From a checkpoint of a small transformer trained on Wikipedia.
Size: MLP 1024 SwiGLU, 38M parameters.
Training: a variant of Adam for these matrices, 1071M tokens, 2720 steps.
MLP neurons of a small language model. Each row is named by its layer, matrix (gate and up: input weights; down: output weights) and neuron, and shows model dimensions 64-159. Each number is 128 + 32 x the weight over its row's rms, rounded and kept within 0 to 255. A neuron's up and down rows have the sign that makes its largest values positive.
After each neuron's rows, "fires in" lists the words (lower case) most often at its 100 highest values on Wikipedia text that the model never trained on; "fires on" lists the tokens most often at its 100 highest values on Wikipedia text that the model never trained on.

L5.gate317 [124 133 141  98 180 138 146 140 116 183 126 117 169 161 145 185  94 199  84 108 129 120 140  79  89 142 137 156 131 128  75 127  76 130 139 123 185 103 101  80  55 134 131 132 173 103 115 110 101 119 173 181 183 136 110 105  50 137 116 131 120  79 120 165 128 145  38  97 153 135 158  56  71 143 114 174 170  76 185 135 126 130 118 123 202 134 160 128 165  90 136 128 205  76 118 129]
L5.up317 [131 133  94 127 194 171 138 116  95 148 149  86 147 157 148  72 125 164 128 146  93 116 160  84 139 127 112 139  42 168 151 182  73 140 115 161 131 129 115 171 130 140  99 170 154 141  87 189  67 144 123 114  78  68 107 119 139 141 127 105 117 131 139 143 116 130 166 153  60 138 181  97 117 118 148  99  81 137 150 138 154  90 150 165 138 152 126 111 142 101 184 143 116 110 134 134]
L5.down317 [134 107 118 123 120 141 135 143 130 218 123 206 182 132 110 114  50 103  80 101 182 112 103 131 145 127 136 102 122 126 161 151 154 119 155 130 175 115 160 105 122 190 161 153 120 127 135  52 137 142 161 154 114  46 157  99 194 156  98 143 160 105 130 197 160 155 104 195  92 185 154 159 130  81 191 135 103 131 154 128 106  97 155 149 136 134 197 187 129 174 132 117 131  92  78 108]
fires in: "club", "church", "team", "final", "albums", "round"
fires on: " Church", " Team", " Club", " Final", " Album", " round"

L2.gate449 [165 119 124  79  84 138 139  96 113  87 124 129 104 152 157 126 117 128 165  81  67 124 162 127 113  98 110 221  97 130 162 165 107 139 108 150 131 120 101 120 151 150 147  61 136 120 133 144 104 142 126  95 133 133 149  67 119 102 134 123  69 176 118 143  84  90  68 125 174 106 184 100  95  70  79 173 177  71  96 140 153 100 108 234 120 146  77 160 127 114 140 141 171 175 105  98]
L2.up449 [148 117 138 130 128 135  98 120 149 160  62 151 132 148 172 155 123 121 177 170 147 146 110 157 135 135 186 173  60 191 135 139 131 104 132 126 111  95 105 112 137 131 143  85 122 169  94  93 124 146  93 138 128 141  66 115 111 124 135 113 103 172 168 147  82 107 133 122 133 186 125  66 130  84  96 160 176 124  79 164 131 170 121 160 153 126 110 135  99 128 146 115 154 100 126 132]
L2.down449 [115 147 110 148 156 193  94 123 142 145 159 143 165 144 146 107 136 125 148 146 108 175 104 132 128 180 109 166 106 126 138 152  98  88 134 133 101  99 103 131 130  76 120 105 141 167 117 112 125 143 162 161 117  99 119 175 145 154 143 148  87 112 118 130 100 120 118 152 141 142 149 137  50 114 133 140  92 112 141 141 128  66 126 135 145 159 102 177  99  98 131  74 101  97 208 197]
fires in: "his", "its", "her", "new"
fires on: " his", " its", " her", " new", " le"

L8.gate815 [184 124 168  80  80 150 158 182 122 150 123 158 188 153 159 154 109 126  76 161 165 150  88 153 140 132 193  48 163 103 127 103 128 160  95 123 135 129 171 184 137 137 171 140  92 108 134 108  91  68 124 240 137 101 173 126 137 155 101 110 164 142  52 156 147 174 121 111 153 130  99 164 116 114 136 118 108 128 123 143 139 115 166 143 120 136 164 104 147 144 123 140 109 141 140 135]
L8.up815 [171 154  71  91 136  91 145 167  94 141 117 116 132 149 127  71 155  67 118 159 139 183 138 148 161 121 140 138 104 109 133 101 122 181 157 160 104  37 116 106 172 166 105 157 120 126 152 172 145 129 133 139 183 151 146 130 175 129 144 151 170 165 127 110 158  94 104  99  77 158 100  78 149 142 162 147 152 130  63  79 144 135 133 136 116 176 107 119 134 147 146 160 161 117 162  64]
L8.down815 [149 131 125  75 121 187 104 134 121 160 149 119  66 148 122 193 124 139 113  88 120 153 132 120 159 145 166 175 120 136 110 114 126 143  99 136  63 218 143 100 136  94 120 115 123 148 103  86 106 159 129 134 131 181 133 144 156  92 160 147 148 149  89 110 145  87 149 120 179 102  97 148  97  84 114 109 185 123 110 111 113 156  65 139 128 122  65 124 161 132 116  75 145 145 145  92]
fires in: "there", "of", "most", "for", "taylor", "stetter"
fires on: " there", " of", "ay", "ost", " for", " There"

L9.gate422 [ 99 126 107 143 119 165  99  99 115 106 146 111 123 121 143 118 112 169 138 125 240 146 150 100  98 148 103  60  98  82 146 124 137 111 136 178 114 120 125  47 134  97 108 138 104  67 113 119 125 133 113 111 119 131 136 131 122 145  94  91 147 116 129 161  95 139 165 217 225 116 120 106 131 126 151 147  54 172  74 156 108 142 224 135 176  90  85 114 128 104 118 102 148 126  86 119]
L9.up422 [168  82 128  95 136 157 132 128 121 166 105  72 188 117  80 123 108 133  93  79 104 129 112 104 133  78 138 173 136 165 109 137 137  87 103 176 107  65 147  91 151 232  93 128 132 125 118 118 149 105 156 156 129 126 129 177 111  86 157 197 108  76 116 128  97  98 131 150 137 174 129  93  92 137 123  70 122 159  95  58 124 131 108 110  88 168 119  86 120 137 133 107  93 171  68  97]
L9.down422 [ 67  92 144 115 109  80 150 143  82 137 121  97 167 151 150 179 115 178 155 121 133 111 163 185 115 120 119 136 124  99 119 125 132 145 117 160  98 133 133 136  97 187 137 159 127 169 112  84 120 138 109 138 160 132 182 146 105 126  98 109 139  86 130  59 141 123 139  71 123 158  50 167 181 136 125 121 144 162  99 140 134 122 124 140 168 149 130 123 122 170  89 142  91 136 120 126]
fires in: "of"
fires on: " of", "N"

L4.gate482 [165 148 124 159 117 155 138 146 151 122 149 156 147 173  90  73  57  92 156 111 141 132 147 100 203 129 138 137 157  37  72 134 133 156 123 109 138 165 100 127 192 151 130 115 158 155  98  84  77 122 159 151  94 113 137 108 120 142 132 125 107 153  87 133 110 133 118 186 167 166  87  81 115 139 116 161 164 110 106 118 150 153 121 125  81 141 175  61 139 135 136 136 163 134  60  81]
L4.up482 [112 230 141 136 153  66 145 159 166 144 143 130 121  87 132 114 134 111 149  97 119  83  95 132 147 130 137 146 107 106 150 124 107 164 142 153  88 176 127 107 126 162  96 101 187 210  79 142  82 134 125 113  80 133 159 134 159 190 141 148  81 167 117 178 161 120  92 153 155  89 127 131 186 139 113 114  93  66 122 109 119  73 132  76 154 113 191 171  76 133 133 101 121 134 118 109]
L4.down482 [126 136 107 120  75 165 125 108 107 124 146  97  65 156 120 146 130 148 105  96 115 108 137 142 176 133 157 196 161 171  96 145  96 158 115 156 125 133 144 106 109 144 148  61 103 187 137  96  66 108 141  88 148 173 114 124  70 166 148 166 120 134 148 162 150 157 108 153 111 105 126 167  53 127  87 142  70 119 130 116 108 123 125 132 124 120 111 134 189 112 160 107 141 166 167 157]
fires in: "new", "former", "fortuna", "city", "previous", "previously"
fires on: " new", " previous", "ort", " former"

L9.gate537 [160 115 137 135 133 171 109 147 131  92  82 111 157  99  99 152 130  86 173  81 120  31 154  86  83  65 105 107 134 152  52 105 157 111 173 116 117 128 157 143 102  94 127 176 131 131 136 165 114 100  61  86  35 172 151 168 144 103 156 114 134 166 146 119 118 250  86 152 164 163 130 100 121 127 123 136 137  96 117 125 127 156 124 176  67 112 142 153  47 193 108 149 139 185  77 146]
L9.up537 [107  81 134  79  62 137 127  97  71 123 114 122 100 175 110 136 192 212 107 107 125 101 126  71 174 121  75 149 134 119 140 139 142  97 188 182 148 113 132  78 103  95 109  69 135 150  71 122 122 127 170 150  97 111 116 167 146 139 111  58  93 154 127 132 185 161 147 158 176 126 108  68  82 140 140  84 148 150 167 153 130 145 126 159 124  43 121 113 104 148 101 141 102 137 113 112]
L9.down537 [104 112 134 185 155 158 112 163 121 153  65  84  92 111 161 149 103 153 107 124 168 147 145 118 103 134 150 172 149 116 146 130  99 124 149 149 198 123 159 108 119 109  58 140 143 167 148 163 164  91  80 161 142 103  93 137 155 116 123 132  42  65  83  87 181 136 160 157 187 144  92 125  98 121 152 144 163  78 107 110 139 151 120  82  77  51  82 174  90  68 137 129 105 127 122  34]
fires in: "to", "of", "for"
fires on: " to", " of", "ab", " for"

L2.gate639 [150  76 140 156 100 121 159 101 115 113 135 142 104 116 201  95  98 112 123 173 107 114 158 127 145 125 130 111 139 115 182  46 145 124 174 162  73 172 166 110  90 106 124  40 138 161 152  96 124 137 104 149 124 105 143 116  67 139 110  97  99 182 114 187  99 175  90 192 179 126 185 110 156 109 118 121  66  91 134  90  81  89 116 116 195 125  77 182 140  96 157 170 221  68 131 160]
L2.up639 [134  84 105 138 119  52 113 162  77 104 154  99  95 135 186 111 132  99  99 173 154 127 127 154 106 147 121 159 149 100 129 105 133 170 142  95 161 115 138 129 133 110 137 157 160 131  93  83 101 188 151 116 123 139 122 148 115 162 209  84  70 155 119 173 134  71 159 146 132 107 114 181 114 108 141 183 137 116  90 134  66  72 130  68 175  91 148 140 151 124 142 144 208 115 131 171]
L2.down639 [140 136 102 109 102 181 143 144 131 133  79 132  60 142 113 138 102 148 171 100 130 155 139 120 206 114 118 156 150 161 178 135 166  67  89 142 146 131 106  98 150 110  88 135 112 106  99 150 135 125  96 124 110 109 122  96 218 150 160 122 110 177 205 109 113 106 146 126 145  32 166 156  85  96 160 157 149 103 135 142 190 120 145 133 173 201 103 230 140 150  94 127 211 131 120 133]
fires in: "its", "their", "itself"
fires on: " its", "w", "gan", " their", " her", " organ"

L8.gate503 [151 148 112  96 109  75 143 118 133 107  83 109 137 184 149 123  81 138  87 168 156 108 126 130 129 141 131 111 190  92 137 119 131 111 112 101 163 191 101 160 155 174 144 154  48 117 100  90 123  99 148 192 113 179 127 189 127 181 129 104 160 198 128 117  88 126 105 142 133  97  91 106 112 139 132  87 113 164 160 137 125 162 150 105 115 126 150 113 140 149 127 172 172 116  92 131]
L8.up503 [100 124 128  87 101 106 152 146 102 140 153 133 107 142 105 129 123 186 115  81  77 140 147 128 140 207 173 107 126 145 139 117 113  86  86 104 140 118 145 121 146 137 125 120 137 111 132 212  90  77 144 107 139  91 101 121 127 114 152  98 142 170 160 145 124 136 141 169  73 101 113 110 221 120 118 109  93 129 187 135 129 153 120 116 145 103 114 146 165 113 144 149 166 152  92 161]
L8.down503 [ 95 139 130 176  92  63 145 165 140 185  91 144 159 142  85 190  88 148 137 196 119 121 149 142 135 132 152 142 126 123 163 146  62 150  93 109 100 128 116 124 177 141 115 127  91 144 125 197 145 172  99 113 142  73 149 136  88 106 141  81 145 163 162 129 182 157 143  58  95 154 140 147 180 185 171 106 123 160 144  95 177 126 144 132  98 140 160 137 165  85 169 191 124 152 105 133]
fires in: "of", "with", "among", "etc"
fires on: " of", "ith", " et", " among"

L8.gate216 [129 183 135  86 154 123 119 115 104 108 121 147 112 102 132 141 106 196 105 145 175 124 146 133 159  74  83 145 169  89 119  94 113 156  60 180 125 175 111  81 146  93  94 181 131 165 121 123 113  79 132 153 121 141 156 160 119  86 217  92  90 122 169 119 102 154 147  97 168 117 124 118 143 139 114 112 139 137 129 168 121 116 129 111 156  78 117 121  91  84 126 118 123 121  76 111]
L8.up216 [128 117  75 111 110 224 131 101 110 130 173 120 159 128 132 142 112 137 130  98 162 137 124 128 186 139  84 193  99 156 152 169 149 123 125 100 130 147  86 105 184 132 101 130  79 127 109  94 145  87 129  97  92 128 102 146  85 102  71 109 121 125 140 128 137 184 109 109 127 169 112  58 108  85 142 111  79 162 118  80  98 127 138 106  85 167 164 155 139 128 112 140 116  63  44 114]
L8.down216 [109  97  96  99  82 123 227 175 106 134  84 169 115 161 141 134 190 118  92 104  93 128  52 112 119 122  63  89  94 187 180 144 150 131  97 112  57  99 184 134 125 127 143 131 125 116  95 157 142 156  88 191 142 111 172 171 126 139 138 119  84 123  97 143 111 125 200 140 126 141  44 152 125 101 142 109 139 126 125 127 100  98 103 140 135  83 102 149 147  95 161 104 142 182 130 138]
fires in: "of", "with"
fires on: " of", " with", "ag", "ike"

L7.gate951 [144 113 134 159  79 125 116 128  89 127 121 112 172 157 118 127 125 161 148 127 133 121 186 146 116 126 149 148 154  80 143 127 157 110 156  66 109 152 153 110 174  89 126 153 172 122 126 111 126 132 111 124 128 128  64  94  95 140  38 172 157 127 141 127 127 110 105 148 162  86 142  99 185 120 224 195  88 118 157 162 156 152 145  66 102 210 148 151 154 122 145 132 152 103 166 168]
L7.up951 [130 111 154  80  78 132 153  88 162 165 155 182 123 122 161 132 162  88 120 143  69 119 130 159 120 125  54 127 130 166 125 122  71 161 149 180 206  76 127 165  94 124  44 157 179 103 141  93 141 114 124 183 113 109  91 133 124  88  93 121 134 138 126 149 121 156  86  85 120 152 129 108 133 105 111 167 139  92 190 165 161 160 177  96  79  72 122  92 106 199 161 120 138 135  33 190]
L7.down951 [101  89 143 170 167 135 110  96 152 103 151 157 100  86 188 156 102 109  71 133 117 151 124 108 128 134 128 168 169 170 122  82 162 127 175 116 145  86 110 133 141 114  89 124  86  98 159 113 167 142 121 111 109 142 130 129 110 163 139 110 108 184 133 115 162 136 144  79 140 131 189 117 134 132 128 142 147 154 141  98 129 154 109  89 127 126  80 108 175  95  86 180 155 144 153 137]
fires in: "in", "jr", "war", "1970s"
fires on: " in", "r", "s", " War", "th"

L6.gate705 [216 182 118 122 161 134 103 180 128 143 124 126 135 135 148 149 123 135 141 147 113 163 136 142  96 142 127 163 147  75 113  59 160 133  80  40 117 160 112 145 149 195 166 128  93 126  91 109 109 153 167 142 195 140 161 185 155 119 165 149 103 221  93 164 117 115 116  82 113 104 111 175 135  99 130  82 119 129 139 116 145 165 107 141 116 132  67 100 102 108 121 191 200 137 112 134]
L6.up705 [ 97 118 121  64 102 145 150 149  72 193 147  99 169  88 148  90 178 118 140 146 127 207  72 124 147 112 165 198 149  98 184  88 222 124 127 121 145 141 131 176  78 131  89 115 100  92 154 105 130 146 140 149 140 173 119 191  84  83 138 130 134 150 172 108 157 132 138 140 183 127  94 114 109  99 127 127 130 157 121  81 130 153 102 164 109 117 110 140 114 182 146 148 134 103 151 116]
L6.down705 [ 94 156 105 107 128 109 104 124 118 148  92  99 146 127 168 203 143 120 156 149 131  85 100  58  73 186  83 106  98 108 108 114 176 222 124 143 136 120  99  16  72 127  95 118 104 158 112 113 135 109 110 106  86 132 130 195 139 158  94  88  83 155 149  86 115 109 125 108 116 108 137 152 107 131 142 150  89 188 108 145 171 157 117 122 148 119  86 141  81 106 114 163 167 135 166 133]
fires in: "first", "of", "only", "second", "main"
fires on: " first", " of", "th", " only", "est"

L9.gate656 [145 150 154 135  99  94 138 120  54 116 140 122 149 149 103 155  47 123 118 118 180 130  98 119 134 169 105  98 127  59 120 187 141 163  98 171 107 142 126 132 187 117 134 173 132 102 116 108 124  99 134 108 103 133 133 149 107 123 160 132 127 110 121 155  86 136 107  83 189  63 125 118  81 122 149 202 116 162 114 154 141 115  60 155  89 125  44 128 121 139 163 130 131 115 167 115]
L9.up656 [201 164 137 156  88 127 126 125 137 143 122 108 126 178 108 118  90  81 146 173 106 120 162 119 158 183  83 144 113 149 108 146 175 107 107 112 105 200 157 165 163 126 151  90 143 209 165  87  97  75 110 159 177 140 117 125 108 141 121 115 146 156 127 156 121 157 134 147 236 145  73   8  94 102 137 179 151 149 118 114 138  90 184 156 126  95 146 124 128 138 132 120 139 165 111 133]
L9.down656 [125 136 173 107 189  92 142  97 148 155  95 141 149 118 120 112 141 124 104 140 119 133  86 255 122 150 152 164 171 151 171 132 137 125 136 176 176 159 104 160 119 140 109 169 161  89  79 111 156 141 155  72 131 121 105 150 152 112 133 111 117  98 107 137 126 151 162 121  76 111 198  62 128 135 114 148 114 109  96 110 129 137 165 121 136  48 141  14 180  87 144 156 165 165 153 158]
fires in: "of", "in", "allowed"
fires on: " of", " in"

L6.gate61 [174 128 134 104 108 104 157 163 119 148 114 172 143  83 120 107 132 149 121 193  71 148 130 146 121  84 139 205 152  89 176 131 112 115 158 112 219  52 114  64 118 145 112 151 169 163 126  96 157 182 134 133 162 123 143 153  78 187 170  86  58 159 153  25 139 125 140 131 169 133 162 142 107 132 133 156 198 139 109 162 100  78  89 152 112 148 208 122  79 122 123 153 132 145 111 129]
L6.up61 [119 132  88 114 110 118 128 129 154 144 149 124 115 184 123 166  80 115 164 126 208 159 141 133 126 119 169 179 139 127 151 105 123 159 135  96  63  83 110 169 151 115  94 122 123 190 118 103  76 123 137 138 168 158 111 164 128 158 140  72  99 171 171  99 132  85 124 127 159 121  49 120  55 142 145 168  89 115 108 152  93 119 105 119 116 158 134 130 125 105  47 136 121 161 138  61]
L6.down61 [103  75 154 166 113 149  92 133 135 116 147 100 161 101 137 156 133 147  70  99 147 135  73 145 119  44 138 105 172 168 185  85 133  79 127  96  97 120  91 126 148 154 107 102 146 115 138  95 188 156 140 101  95 115  93 115 157 133 140 167 153 153 176 131 129 135  88 167 112 131 141 116 105 132 166 122 159 147 165 139 151 132  72  86 146 180 124 135 112 170  84 141 144 146 124 142]
fires in: "who", "not", "special", "but"
fires on: " not", " who", " Not", " Spec", " But", " sec"

L7.gate1005 [137 126 134 106 138 103 174 153 106  91 109 149  80  97  84 128  84 147 144 137 116 173 102  80 124  90 166 162  99 105  88 128 159 124 106  86  75 145 133 187 108 105  99 125 121  67 181 138 160 155 133 164 158 155  70 154 117  69 169  89  93  96 143  92 175  74 129  95 116 128  90 109 124 192 149 152  88 149 134 173 114 123 148 115 145 135  83  64  86 135 101 149 165 176 162 119]
L7.up1005 [141 159 114 125 121 141 110 150 107 137 105 151 139 140 144 163 176 131 127 128 151 126 145 149 155 109 130 143  90 132  81 144  97 171 115 120 101  95 118  89  81 106 144  81 193 155  67 155 189  96 154 105 146  89 185 112 104  93 128 175 154  82 167 139 159 155 145 165 149 120 131 110 122 142 122 131 206 116 149 142 133  97 140 143  99 124  31 143 147 165 193 112 143 152 130 104]
L7.down1005 [168 139 108 127 105 159 124 128  93 122 105 135 127 122 133 102 100  69 132 144 172 135  63 178 154 122 111  57  97 165  73 106 152 129 113 164  96 158 195 121 182 101 182  59  83 106 123 162 131 147  96 158  87 140 129 104 128 155 145 164 135 168 148 183 117 132 115 141 123 127 138 131 126  64 140 139 174 158 159 166 110 141 118 142 112 142 178  78  80 109 180 107 127 153 110 136]
fires in: "of", "as", "a"
fires on: " of", "ig", "r", " a", " as", " iss"

L7.gate317 [160 162 111 133 118  97 116 120 153 104 112 151 184 117 149 125 110 144  48 136 129 133 111  69 141 108  81  69 135  60 130  82 134 133 145 155 150 191  91 114 172 116 115 181 127 164 184 108 105 106 152 151 107 156 172 191 131 163 143 101 109 153 110 122 160 154 185 119 139 116 122  91 154 139 154 112 210 130 117  99  97 144 145 187  95 133 136  95 141 164 106 137 136 120 146 156]
L7.up317 [107  79  93 167 146 165 205 133 116 130 117 159 139  82  71  95  92 158 123 106  83  63 147 137  97 118 127 158 148 126 158 141 176 121 165  98 148 141 154 166  86 145 190 105 169 162 111 139 127 156 161 120 143 173 158 101 177 192 115 130 140 122 141 115 109 146 120 179 109 136 101  78 147  69 157  67 117  99 170 128 160 137  97 140  63 103 180 165 108 162 104 189 131  94  76  73]
L7.down317 [105 122 181 119  67 119 137 121  93 123 133 146 105 108 134 117 128 146 114 167 155 146 143  91 138 169 110  85 209 158  80 123 150 164 108  55 165 142  79 160  98 156 123 122 123 174  72 149 102 127 132 117 120 135 128 132 146 166 211 153 152 144 114 151 153 131 146 141 126  97 124 109 124 108 147  98 158 141 189 105  70 189 128 143  76 113  78 119 146 135  93 113 133 136 109 116]
fires in: "of", "pebuu", "secondary"
fires on: " of", "eb", "ary"

L5.gate433 [150 142 118 121 175 136 107  98 117 134 148 119  87 111 137  91  98 150 152 161 127 178 124 199 179  94 138 145  81 168 155 172 121 108 108 143 163 141  68 154 141 108 140 107 106  86 141 143 127 104 160 148  65 170  93 123  80 143 117 172  78 131 128 115 111 146 130 112 124 142 150 124  90  95 122 102 120 174 191 114  84 111 168 203 150 153 136 126 100 117  97 188 155 142 104 137]
L5.up433 [122 106 104  89 105 118 125  80 107 127  84 142  99 100 120 120  98 151 135  84 183 115 152 194  43 176  62 101 120  78 166 160 128 139 108 133 149 169 100 112 121 105 158 134 112 145  66 108 131 112 204 131 118 165 110  81 112 177 162 120 138 119 165  83  80  99 116  95 112 113 149 114  94 132  96 157 136 154 141 132 153 133 130  94  77 125 173 125 110 147  93 127  92  73 120 101]
L5.down433 [144 158 173 182 123 105 181 118 144 103 166  82 153 119 112  61 128 144  98 106  98 158 100  64  46 122 106 115 145 149 160 148 178  96 142 111 133 123 119 156 120  74 123 123 180  75 107 120 148 116 172 102 151 125 121 134 175 111 113 127 140 117 118 138 117 107 226 145 163 170 104 142 106 148  99 138 112 133 156 111  85  71 144 101 199 120 142  16 110 110 100 179  96 145 117 100]
fires in: "also", "never", "already", "news", "remained"
fires on: " also", "ure", " never", "ady", "s", "ay"

L9.gate930 [117 130 167 157 190  93 143 110 124 122 136 109 123 121 149 102 110 131 134 122 143  88 158 132 111 150 194 118 194 209 108 167  98 100  75 104 110 109  53  98 132 144 118  91 109  91 128 162  94 145 132  79 121 143  83 119 129 102 115  67 121  60 137  75 126 104  95 151 130  88 142 114 183 162 117  59 121 162 125 116 149 140  70 102 123 129  39 210 106  68 130 112 187 105  93 142]
L9.up930 [118 106 106 134 118 118  70  38  95 188  93  80  89 115 163 181 124 135 106 142 159 165 121 118 133 126 137  86 135 157 157 145 139 147 203  93 164 146 111 158  54  29 138 104 126  96 100 162 107 118 126 171 128 140 154 116 145 142 142  83  86  88 113 116 169  95 152 119 133 134  95 114 139 138 148 142 103  73 107 162 117 118 124 160  62 104 123 173 115 149 170 175 160 141  67 104]
L9.down930 [141 121 141  74 124 117 171 179 126 175 186 120 200 150 109  69 112  80 159 148 131 103 135 167 120 186  74 206 127  89 114 133  81 166 124 168 112 117 108  93  82 171 130 127 122 122 182  98 153 123 135  95 110  69 130 153 119  87 110 127 100 140 154 102 159 134 102 102 116  72 133 122  64  99 113 131 119 140 100 127 128 146 175 134 115 122 119 138 103 190 123 154 205 148 133 136]
fires in: "is", "as", "was"
fires on: " is", " as", "ed", "pl", " was"

L8.gate704 [111 114 144 175 136  85 129  98 122 123 130 218 169  98 165 126  80 115 180 105 121 123 129 134 101 143 150 106 148 111 125 163  96  59 108  88  86 117  94 200 133 121 112 140 100 170 140 145 151 102 150 132  75 150 207 127 127 155 114  38 133 108 115 120 183 143 125 117 133  74 114 142 143 178 109 121 111 154 164 179 182 132  98 104  83 144 118 125 185 127 129 146 160 182 147 103]
L8.up704 [110 152 103 149 105 161 134 155 114 162 148 117 112 169 121 125 123 175 137 149 119 123 122 152 136 158 180 126 153  92 181 100  94 162 164 113 131  76 156 119  90 129 141 107  54 181  83 137  75 193 102 147 113 137 145 131 118 132 104 120 102 206 151 145  98 103 145 141 103 124 131 182 180 121 130 120 164 133 143 103 103 106  78 111 133 109  93 130 150  91 138 149 161 124  79 163]
L8.down704 [136 165  72 146 106  95 122 164  82 131 100 132  95 121 101 121 127 140 140 124  92  90 111 125 137 108 138 148 120  87 132 155 146 136 175 166 146  79 166  81  51 160  95 108  66 169 103 157  98 149 124 167 124  51 160  46 118 171 119 141 127 113 133 102 237 157 121 108  44  30 145 127 157 111 130 110 114 150  90 141 137 152 135 142  73 148 124 137 123 183 135 127 130 155 173  91]
fires in: "as", "was", "also", "a"
fires on: " as", " was", " also", " a"

L2.gate35 [114  89 148 131 140  59 142  99 129 156 133 101 136 170 163 128 134 140 136 118 133 136 144  73  97 111 114 170 154 156 140 131 129 151 111 139 174 136 132 208 118 135 132 110 139 155 114 111  99 178 157 154 121 175  62 160 145 142 114 121 123 148 139 161 128 151 142 141 133 128  97 122 134  79 100  99 172 207  82 241 157 153 145 134 137  79 125  99 196  92 129 141 129 168 129 138]
L2.up35 [133 130 162  63 122 136 163 115 119  98  80 123  95 146 125 150 175 201 168 204 146 150 144 167 154 129 156 133 111 102 107 135 112 157 118 161 101 115 119 184 136 148 154  77 105 127 158 131 109 123 139 135 117 170 146 185  82 175 126 114 134 128 118 155 109 113 119 109 149  97  80 143  90 126 202 140 137 139 177 148 170 128 123 131  97 183 178  71 132 109 106 128 148 130 134 172]
L2.down35 [132 154 110 133 118 199 152 190 130 128  97 110 127 116 178 109 151 124 146 185 113 143 147 164 153 138 125 101  94 175 125 137 108 122 169  91 116 139 112 120 106 162 152 106 122 137 136 134 100 117 143 142 110 110 169 130 126 127 140 132 107 128 143 136 171 124  87 185  67 132  93 175 127 150 145 153 135 133 168 192 121 134 135 139  89 149 133  80 101 161 149 134 130 101 165 135]
fires in: "its", "although", "still", "the", "however"
fires on: " its", "though", " still", "The", " former", " however"

L7.gate827 [ 83 139 190 135 141 109  88  72 170 120 128 190 124 132 135 217 124 188 166 147 136 187 124 129 154 117 132 115 209 110  77 131 148 179 104 129 105 126 125 113 115 132 118  69 195 115 155 171 113 155 121 115  91 157 141 136  91 115 117 139  84 158 112 128  96  93 150 133  53 113 147  71  81  96  68 195 154 118  93 160 149  98 104 152 150  91 131 137 157 162 136 166 135 189 102 116]
L7.up827 [123 125  96 147 108 156 166  98 108  53 123 138 148 144 117 127 182 141 144  72 122 140 140 170 154 111 142 186 101 162 128  75  86  93 138 111  85 132 104 155 158 182 135 122 160 186 101 102 134  76 100 144 119 182 117 136 157  96 128 145 105 178 120 110  94 121 180 145 123 112  64 118 157 189 135 122 142 107 144 166  75 126 118  72 114  90 145 119  93 165 118 187 134 131  96  74]
L7.down827 [106 137 149  97 123 157 132 131 152 202  96  76 100 128  73 129  83 119 155  87 142 138 105 170 144 108  92 113  96 131  71 133 130  97 161 121 129 130 130 127  99  28 137 137  59 173 118  97 190 119 142  17 144  93 155 197 154 168 117 119  98 149 163 119 106 141 143 131 119  78 119 117 157 158 106 138 121 144 140 152 166 149 123 130  72  91 120  58 167 156 185  64 131 162 183 157]
fires in: "be", "as", "of", "is", "by", "to"
fires on: " be", " as", " of", " is", " by", " to"

L5.gate111 [145 123 103 133 121  94 117 146 132 159 160 180 113 196 139 206 140 102 102 122 127 133 118 129 113  77  97 117 149 101  71 129  61 131 104 136 129 106  78 113 113 166 151 132 103 121 153 107 107 133 127 171 128 146 129 159 149 138 118  94 138 127 113 183  91  71 130 180 115 159 194 105 123 133  92 168  94 153 167 148 153 138 171 140 135  92 162 131 127 131  44 108 199 182 121 176]
L5.up111 [157  91  86 187 143  85 121  78 142 122 152 197 104 133 100 147 144  90 157 140 142 122 144 111 137 104 140  77 101 121 118 167 158 128 161 132 108 140 139 159 103 112 138 152  74 124 174 138 128 105  95  89 139 144 107 146 201 159 103 125 110 125  98 175  62 158 114 132  30 153 150 114  95  56 119 174  92 125 209 135 160 128 171 165 120 142 116 121  72 149 131  55 152 178 147  96]
L5.down111 [192 113 138 156 157  90  22 141 131 136 176 127 143 153 157 133 134 107 141  94 103 175 102 117 110 114 182  79 125 154 145 123 137  99 142  95  90  77 150 148  95 193 140 173 132 151  65  89 146 143  80 127 131 161 118 100 113 140 135 121 147 135 103 141 103  88 138 162  91 143 188 140 130 166 139 130 130 132 119 118  73  90 193 198 131 113 121 152 188 154  99  75 102 207 160 135]
fires in: "one", "each", "every", "some", "omega"
fires on: " one", " One", " each", "ome", "very", " every"